Part of a small language model's weights: rotary positions.
MLP neurons of a small language model. Each row is named by its layer, matrix (down: output weights) and neuron, and shows model dimensions 16-111. Each number is 128 + 32 x the weight over its row's rms, rounded and kept within 0 to 255. Numbers have three digits each. A neuron's up and down rows have the sign that makes its largest values positive.
After each neuron's rows, "raises" lists the tokens whose logits its output raises most directly, leaving later layers aside.

L11.down133:110153137147147106128168116134104067136119082150119095159128156117115150132114156123161110132136142130139105089160182140146167174135080138202150131189119206063089134118130142137122131060189118147143103171205104146110143099225107178123129091054089122148105089145131130116117165096107148106
raises: "ver", "vel", "era", "ster", "ere"

L11.down467:070114175031107136115133113116118119108175143169104105113152129126148081104132115097120171146149116061132144126102132140132127072115059136160150146152161099100141128142146152138068172136151097113077092106125125164129122153095112131028157135101181135137077094093126155089141108159126124146
raises: "at", "ats", "ous", "ata", "atives"

L7.down375:084087042121100082135152106099095146121135138148156094109184118118123130062118091139130106080082138120122084077103124129133155145111122165151119101152106125064120106136137166122126099137123134161104148125113127129114140145087176141126173128166145150106129142161098082155098117138109082107
raises: "iter", "ial", "ine", "ins", "ists"

L11.down220:175130122137130080131145163087150153147108154179189133045163122127130167106132130105101092162073100159115091149109120156129173157200127163078153171097133125156094153085088180109165148105087149146136067111135151153125122166077073120089173111137103126036096038092111161117154146212137125106
raises: "ans", "o", "os", "ology", "an"

L11.down503:119156063087056151089092095085100120162148113131148140112159119081105061064129079102128159121120154000174125081142129146089161146131138129124086131179117121148115069129170111088179152136162116148143167083139171165169142110088132118076073131154085096144143140164174118148131137106134129104
raises: "ize", "ise", "iz", "ison", "is"

L11.down545:148209136155115121206153130139073045117068198114155203091162108119162103168089071144107099090092089056117112120149154134162140112121122091153148155125085086077098157097167110080157101136081156068168079168091130130161128097181105126171132093215139167130158130107133150143182057109127111114
raises: "-s", "i-", "-t", "-h", "-w"

L7.down568:120155113161117130152176124199134083158127120184100108128105096147171182109185112168194130108118147077145124137150165095148139123119176150170176185079183110140138157112075163085110173189152143116125116124152068131135115144109117169041162150132100124110094128100158105091119139099146122119
raises: "ym", "yl", "ity:", "ities", "ys"

L8.down646:096146197170109152168095067141091138141143138143144157128112120101151171157138165122113145094155172117111148096163132131143143130161103195159107146082151108096107143135126128148133081149161097077114141072131080106158090090112121112144091100070168149174095094111115108129078107090165148179
raises: "th", "rd", "ther", "ace", "ward"